From a checkpoint of a small transformer trained on Wikipedia.
Size: width 192, MLP 512 SwiGLU, vocabulary 1024.
Architecture: rotary positions, biases, untied embeddings.
Training: a variant of Muon for these matrices, 4085 steps.
MLP neurons of a small language model. Each row is named by its layer, matrix (gate and up: input weights) and neuron, and shows model dimensions 0-191. Each number is 500 + 25 x the weight over its row's rms, rounded and kept within 0 to 999. Numbers have three digits each. A neuron's up and down rows have the sign that makes its largest values positive.
After each neuron's rows, "fires on" lists the tokens most often at its 100 highest values on Wikipedia text that the model never trained on.

L2.gate276:557535510502500495496487474533517500520508486501472467506541499513503472479478479538498520486475523521509510518499468505494543474485507501539515523450514451485484494480538494462489482470531508515484552538499429551478471498501517470487472492514532463530479447486512523477512543507502499493497499509539491498472491444509487511495506522446526494502497463486518498490533500539485517508503491464486531469480512531493525497525504482486482468491523508510440515505462527500507529513519565499487500548460482498430510544537501487515518472463493528506493519530553482527501487521513487519
L2.up276:513512539473509536498498497530510495524505481506512470462486519514523443461474474544449490475500515508459458481531477499468519490492491497578513494471477476478498492501507497460457455520508501509482509570522490518514505466528496517502518515500505479515502461507453503531554493493500569515520472518535478502528459474553492484525511514483468487496511498443520494503506481529488511523504493507516494470490484520519514462511529486524463518501493496522430502542485501505486511501455529486532500488473461472508542501519512486517515492471458510475466558515526533515495508511495513516
fires on: "ad", "ing", "ust", "an"

L3.gate489:512477502521486494526469490473489512516520521504498497494492491509475477483555510510503488522500507496499464515483487501470509460531490527485491513481488477487498518545494481472514478495495486532492467471503494496470462462462459505473476471498453466456521474481485501515514526501479458494463512489452481460487545524473470478496569551496509575492515485491553520496507490508495530505489479537542461475497514535504476527529485467479521483495438497546509488540466494483522497518503500488531484499492528451539522456509487504543508460478482502539554444504491522488515467506503518502
L3.up489:509512495484475493490519495491497478532503489517492495532480528464454480497524492513547473504477530510528543504496494479517484486490512509417507474519515520462471528462526463503484492507488506504471485555464477493492522520508509529514542457487536534487490497473469481550521512498476516477495526481519478483470505484482509537497497472470466455527487445500465509502496475517516511542506464510495497530540515531489487497504446541481531438431470546539510501482464476487474497518497497545465480522460471508527503478492478488492466523487491479508524485488461538506514488503544483492
fires on: "if", "nd", "b", "and", "ain", "it"

L4.gate141:497504505466495548505499476485521519502500519467485456478522550503495492489515509488504499450523457539513504489458526459528513560482497484535537469498521506519496530445511514492446517496501469507508498473518493501501503533515481520445513514475486507483508455461494501510484507508473520510533510493485477474515482476500513496520492495454471475496499488518516580503462458428492509509524469497489477495487502477505539453505500488479495520472541520510531507508538487489504516526514546513451527515501477509496506483540475476503508462478468475480510514492485519479531505495430553445
L4.up141:487526482533524559498519509495519527518539478472512494499484511452531532504470533529487531486473480538505494481510475484537503483514489499504514509496542515507489489499500500523459533477497503491488512463524508498485539513495495481464470505489534492457488464509552498520500526519529488464526474484479491536493462502490474504507474473457523481511454446501494528509545484456510540535511487518521479472501496487531527489515486493534489539496531512507470460528525459476498551519516577515470524483480490508510501487507492518488493471485525494427534482488531492500505491592482484501
fires on: "or", "n", "is", "ou", "an"

L5.gate300:463481489510502443487517520512527520489524466495516494444503466539505509455515488485507524478514505470524500526468473477485509502547499506451495487501500470494528475498501540471487506494460488502495478515497495527513478489539549491477462524456518536495506513500463495495528501511498503489464509515508521548475450519502460522478487518475515514535514490466420521480536496508545578507521533505492505504524476508528476472496488508542456452468504537506474512488466468513518501524512475514472467484512472465521488506515502520493462459507531478530527526532514469507477468538520483480
L5.up300:454471449493503548479513507465517532534509497511492535487531493511501495504576522497537492510488525501510449495509490504522457488565506469494496511487529489513488500524461472485478531444503530534493492512487493512494459494510480491484504511510487517507457502487494514509498527533527431504520480505518526513520484549559510525503487479476532499486528529431461471493479493477513505541504482561533549451512500518513491497492503509541467513489511452545494492486459507509512521514522541513509490500492499461513514502492528534476449482517508498565500508510497494503490481489512477502
fires on: "m", " in", "t", "b", "i", "N"

L3.gate68:552520565510495468476509505497485481438552489462497533487492511514491496516521518463512492454507531478470470529491508520510540514457526499530484481497480509484519473475510495508545526503506498532526510557508495496473506514497515500524501471533498527487507545463500477480469517521538511489486469500510477518511487534496482501510518540529500460459492538502514517485458473487506494510451450459502490469515491494492505498500508514521505476473515533535498480514448519478496488519502493531543496468518470484546436504494471448512473476494531446543465521512511511494517518466526450485
L3.up68:525532479459511512497527527490537523509502502525520521529516494443526523511497541485467488481490537490512510510446542530555517506475497514521496500466480506476471534491505558498512491478483501499519522508517445482463486548522482508481491508540494513532517479478501541528501542509481534461512466512542521513566499468491489480508510513515537476463502511492509506523485452499523537528482480471466517501538455456516525506532552477521551556519495493474501510512487505516531522510523499506532525511517501485491504497461495498473515477521479494490520525565507529488496508449505472508
fires on: "all", "ul", "y", "w", "in", "ight"

L7.gate236:442502489464521492488512526526514505536514479487508517498469505515512465448510502528477467514514497519490523496436473481482511484557484509481490515445522520472510492470502507523526522483492488516540538560531526482506519490524547481521507484466468502437469492477502528537474505480509501470484504545508522489489486482472508469509509508463500510485465530494496504471485479530456433502445524518463557505487492476528479476504508438486533504557520505480523502487485503489489498482512515533526500516506518492509482474472463479533480499497481515487476517530455469452498525494527486501
L7.up236:448505465462482503490542546474493524479499525482511453489503499489493525558516510490486528535511470526478500496523476515485499464539484496503476485529509504534478509497465486510497453500533512483505487478481522494472526469517489529500510477512481492478472441484500530507501535494507460491490477544537467498491518484456508510483516484459538519525521489431547508459488520535505476492475492531493524479472518519481483481468523521506506511476462505483502469542457479485523437488465503534519513498533485501503510479486500544489567544517502476521494469564507478490526487522506537487
fires on: "e", "ion", "t"

L7.gate469:512531524496541484482472494521512492473456500533495503513541515466507474490506560502538486498487492485486510505478480479483494439513510496510491488465491443487468503504505513510464519513511470497459516517495479528463467487493530540502492532516505547467483472505442467495492487505503489515479452478520478505533506490480508472459473570524522501499481518513517440475502546488472463501426507521477509532471471479460471516519501495463518491521494495446504484486539447514517503505516542520504516519500490529472508457495478510498499526522503513529479487494499498558485533529508491451
L7.up469:522542506547510511464484502516493481457511518487504477523513514485438495505494513532484489522481513495472478533454479490535488471505524500586467467523518535489496494494498484475491498488524518482518531502473525483459471470521491529497547500500461525447513496502480493530476470517535480472493495480503519504440476492473488445516505503474536468494498490475513508490520480508521520487497474514464509503495547516489500466530481445480481499525504503510541528488489459531468539465538508510488479445478482473481452513467506517488502510536531484565514508490514502528495530535506537477
fires on: " on", "at", "ir", "ge", "ent", "ing"

L5.gate204:548468472513521447477464543512473503527436499516534535484472507499469488504493518458519499493500506476505496533455527517515510476506515511521410504507520524516508494503522470536528501484542458524512524508534533479531518535497529481447484524535536517516461511488482503482519529496509473498510468508496488479511522486530498491510518471500476466462472526514483486497553490519524501487483535505476501525503476519497484515524533515454450485484464490505523486481541528517551446514489507537501517497546512504497514526484498470491506518507482506559495505436496517505504497505508476462
L5.up204:486509523473489497532463495520497528519515511508515499501534507479514479517509462510486521503532508463517503517528485503490488490475533519509479533516507524491518524488525483475448532523487516465483541537496494476496552489521460562526514480564474470545464519475484493521504522489525565495518502509464524477523499488444476484518526467529462479499522491480479493490483464462547499506482515518553548527489501467463487564513460496513486462488485492487509549515488494489552500524482535505477524488448485521467507507514462510472505527504495529461465477523518492499461491499488510478
fires on: "ut", "ic", "ent", "ac"

L7.gate294:507463498488495506533503501518500474548477509577482501501476493506556481448492469511519474478469536481529481521528502513474488472542489477485472502467512503527519552481535487519510482530467476485521488501486475537524477500483511499524530493454517462492528472489461515493480479497512490476496508499587496465478502463496496501499537508495518501532526496541506504516542471484495522501502491500517533511492507482475470445515545488515496510461521467516517494482523514486515494508510493468490512437495496435525504505410525526549516475495528505525516499472494471507483501509525495476
L7.up294:483472492494499495431496500465489497534484468519488477499469495404467484505479499464500473507493508479521457471464505470458474429510483462486519518519530518509481499460484479529486502504528504497537509517500495487506491548540508498511493482508510509493505480458490500486527492461464492454506475534493511481473482511553480529515480477472467490502502518461499522487526445556521574526508494505514489497554511475481507520555492498496479488511498506541476462504501511471458540530490507513502519493483454492524471494484506530488511453513480497525515500524501524538502491489490514521
fires on: "m", "i", "t", " d", " in", "es"

L3.gate74:491496530514496524473462492482476479482509525484492543498479477465519533490504478485470477469505499479484501514517484510485487481493455461466455476548546479459504542477478524499521499528536464449503481515510517504525458476518503491518475499532518491536501510506503470482468552489475500446458495494514503488459467470485506456525513488476483518503531529500538523484493518500503536447541555497537479484483534498529520483523478485529516466512535461485514489469503515484483465503462504538538483498491443464497502521444495470501430520500530501539502516505525502486525493499507511501
L3.up74:465505497529511491463473469515471489510480506513500484535493492488503511544508491523472509455522524489470505500477514503480521526499521518472511470527489454523517519538542508504495501487499487523432508550526476482485467484499495508567478489494510494495521462453481493541532502485467471516463503488486501531470516527492500484519514513472535472525475508442501499502515461472457524503521483511500520497466515507493494526463440506459513500493449505475478510533517518509484468509549469524489498552510520475487513533441518529501496471499497425520520530487486471472555482514523515532
fires on: "t", "re", "ort", "f", "us", "ou"

L2.gate247:508538532512516500507495520520478487495489508487485460533498489475492523479494476550491500488517466499499477548450484502472495462514521518506509466476495479473459507501561525498502485486506455460556551514509484496517483547491458531524489453500516505524494480509553464504485520501446502501491522483514510515517487488551511493496509514510543514476502480488484518440536535506467546483480497452485489477498510493481471502498495513541451528511511477499460518529499467511519507535496519580537473479480494497512505500495488469468520473479492486521499549505509508547561513527477505526
L2.up247:496510519564492515535481501485515451507464468444501511501511475505492495498496530551479486491540477495493499472459492482478493505530534515480477495484511490435501501505475492507487493473535487506494530485509495509540516520497468508501452465509479493485508538505482505492532472505447497491480513500513476489518480479576514498505466502494499464483476495500470503487513546506486483500463522506483479494443477500485478523486502512527471525525479446503492515470505488508523509514508494498499521453473483517519523478480564526455486488444574477534499564470515476555500502522482546524
fires on: "ad", "as", "ag", "ing"

L5.gate410:485508470457505511428492510549496471459503506503552513466479476527491491477488517469547502448551482475532530511515533508514495520497497508497507490529505505523444482518525543478498466515493500492510505474514509506484483496518474518484482540497479484498464463463504455495510470527499518475489470457525538503485498450514509485485506494461484495539508506495542502482471515481501459526524474524479479503474483494511488527516477527433471548506529476478501540487510511503480525476474526563443490494522492505481504518551495491486509473530456524463509484478515523515473509467481542497
L5.up410:506508479547525482508522492491522503525546534521519548479473504520472485455440556452475481472465541535495484501474509525518499503484497507479506489479507530521499457514505485496491485450493547497527510498515537526456503509498526533511497529476482547536506504482476530460508483463512475495436485461484536471475453494493523501508486490459483509557541491481526519504521474472512479510522482519509555492500509473468493490545486500473499514499504527509502521460513465481505517451501547520470481543466494474476499498520469495487470478543485503488504482512491499523459508512476529526
fires on: "an", " on"

L4.gate164:505504481505496473492513516547472469522549501508500484496463495538464474500515508516502488486469501471501456535480494533513570537525469489532467497450514451453508529494505543528528460491481524512481435507495509479494528501545534511525541508486470500482503528479508534487469526490541541523515498499454494492482462535491451457493506509504524504482478517482513468479517508517445497497479454455486487459500465448522478523472490465502470527496512488494459504495487533496536507480487445535533530506504492485483528494517503489490493496499544472488492518497504488480524478471490480517
L4.up164:500544527485538505526509497491508509511488468512506489543489483473521484486512527462480504488484477496519516529481497516480492530535520501503481499521476479464490522506527484482494481490532528459447509517505467473460508462541546527511524486491484475539519517486497522484526515517513462524532469491481432512516525478445510492536466535489536519497498463479488469486522466512482436525525527521476556485492500512510502502503486534503490489528524508549489470472490537504524491463498458493543536526502482476485548501461557495479483487518463468526469535548517503516546507477519475504
fires on: "ion", "y", "t", "ong", "w"

L5.gate281:476486486438533484532543503498473488520492503468495512487493498508521490527532486556510514557528512474493485478523528480494507460521494499527525500560513486458520540490493466483503536498496544495514543506529480527458471532515488533508491477490476473542539466534494544510486474499457495474556497521481510533545470480486500512518560485521490518499501518495492469467447482558466518539470517555514507492513492527495542504496511500517563510473513489493513535485498514541484514504523514516497511487489516491537526523515519472514526502505467492483460479498470517509505487469509492531
L5.up281:489511528462537486508488473498507495469547498455526486527470536475487520519535531510523468517508485509482565520501474532499504489493513564495509469512514479502492468502512482493516521474504487465463540533482496511482529542544524482522480484505520477490512475455479470564506535467511479475456487501444542516523521464472484461488515514493523499473501490496488492513479492512462460490490500547506509491490535505508509497518528498523536487443474502483519542483507504494483530490529516499527533478482519492518505505583524518524528530479495502488465472490531523491442501462522482518
fires on: "re", "s", "p", "ou", "res", "y"

L5.gate193:449543484496457481498497518529508504507481509436459526496496517486473468551537508504499482483507492477502480522551511517495514462482483520534503479478550499515434462469459526511519473556527507513506518506529481514465508483481476499504528489525501511529465480479486489487510523442488502461449480471504490511513475515482541516501529504504510534529468504517521539495482475539498474499514490499515473475472482606473494495484472511528502512513479492535505501523476492526462501522497454507473505470515512482496519506522540482525527515490462484530479494514513543504546490487492492497
L5.up193:457494494477512473508490510480497475500533535488461545469459482537499502474517547500494507509520480524502535532500484534496502552463503502495491458519517462486481522525495505489490490536536466488473491472485489512508471478505501497544442523483521459524524458477528515533502481483485507486488457510495512493507539497478522512503476470454474533514503510486525494542496525489480486489528548531519512468515530423490532517516527518470507474465486498460476465478518444538480470477521488494502502532522515446531494527479504498483521505493525505486502545457487487523478507551552476484
fires on: "w", "s", "us", "q", "p", "re"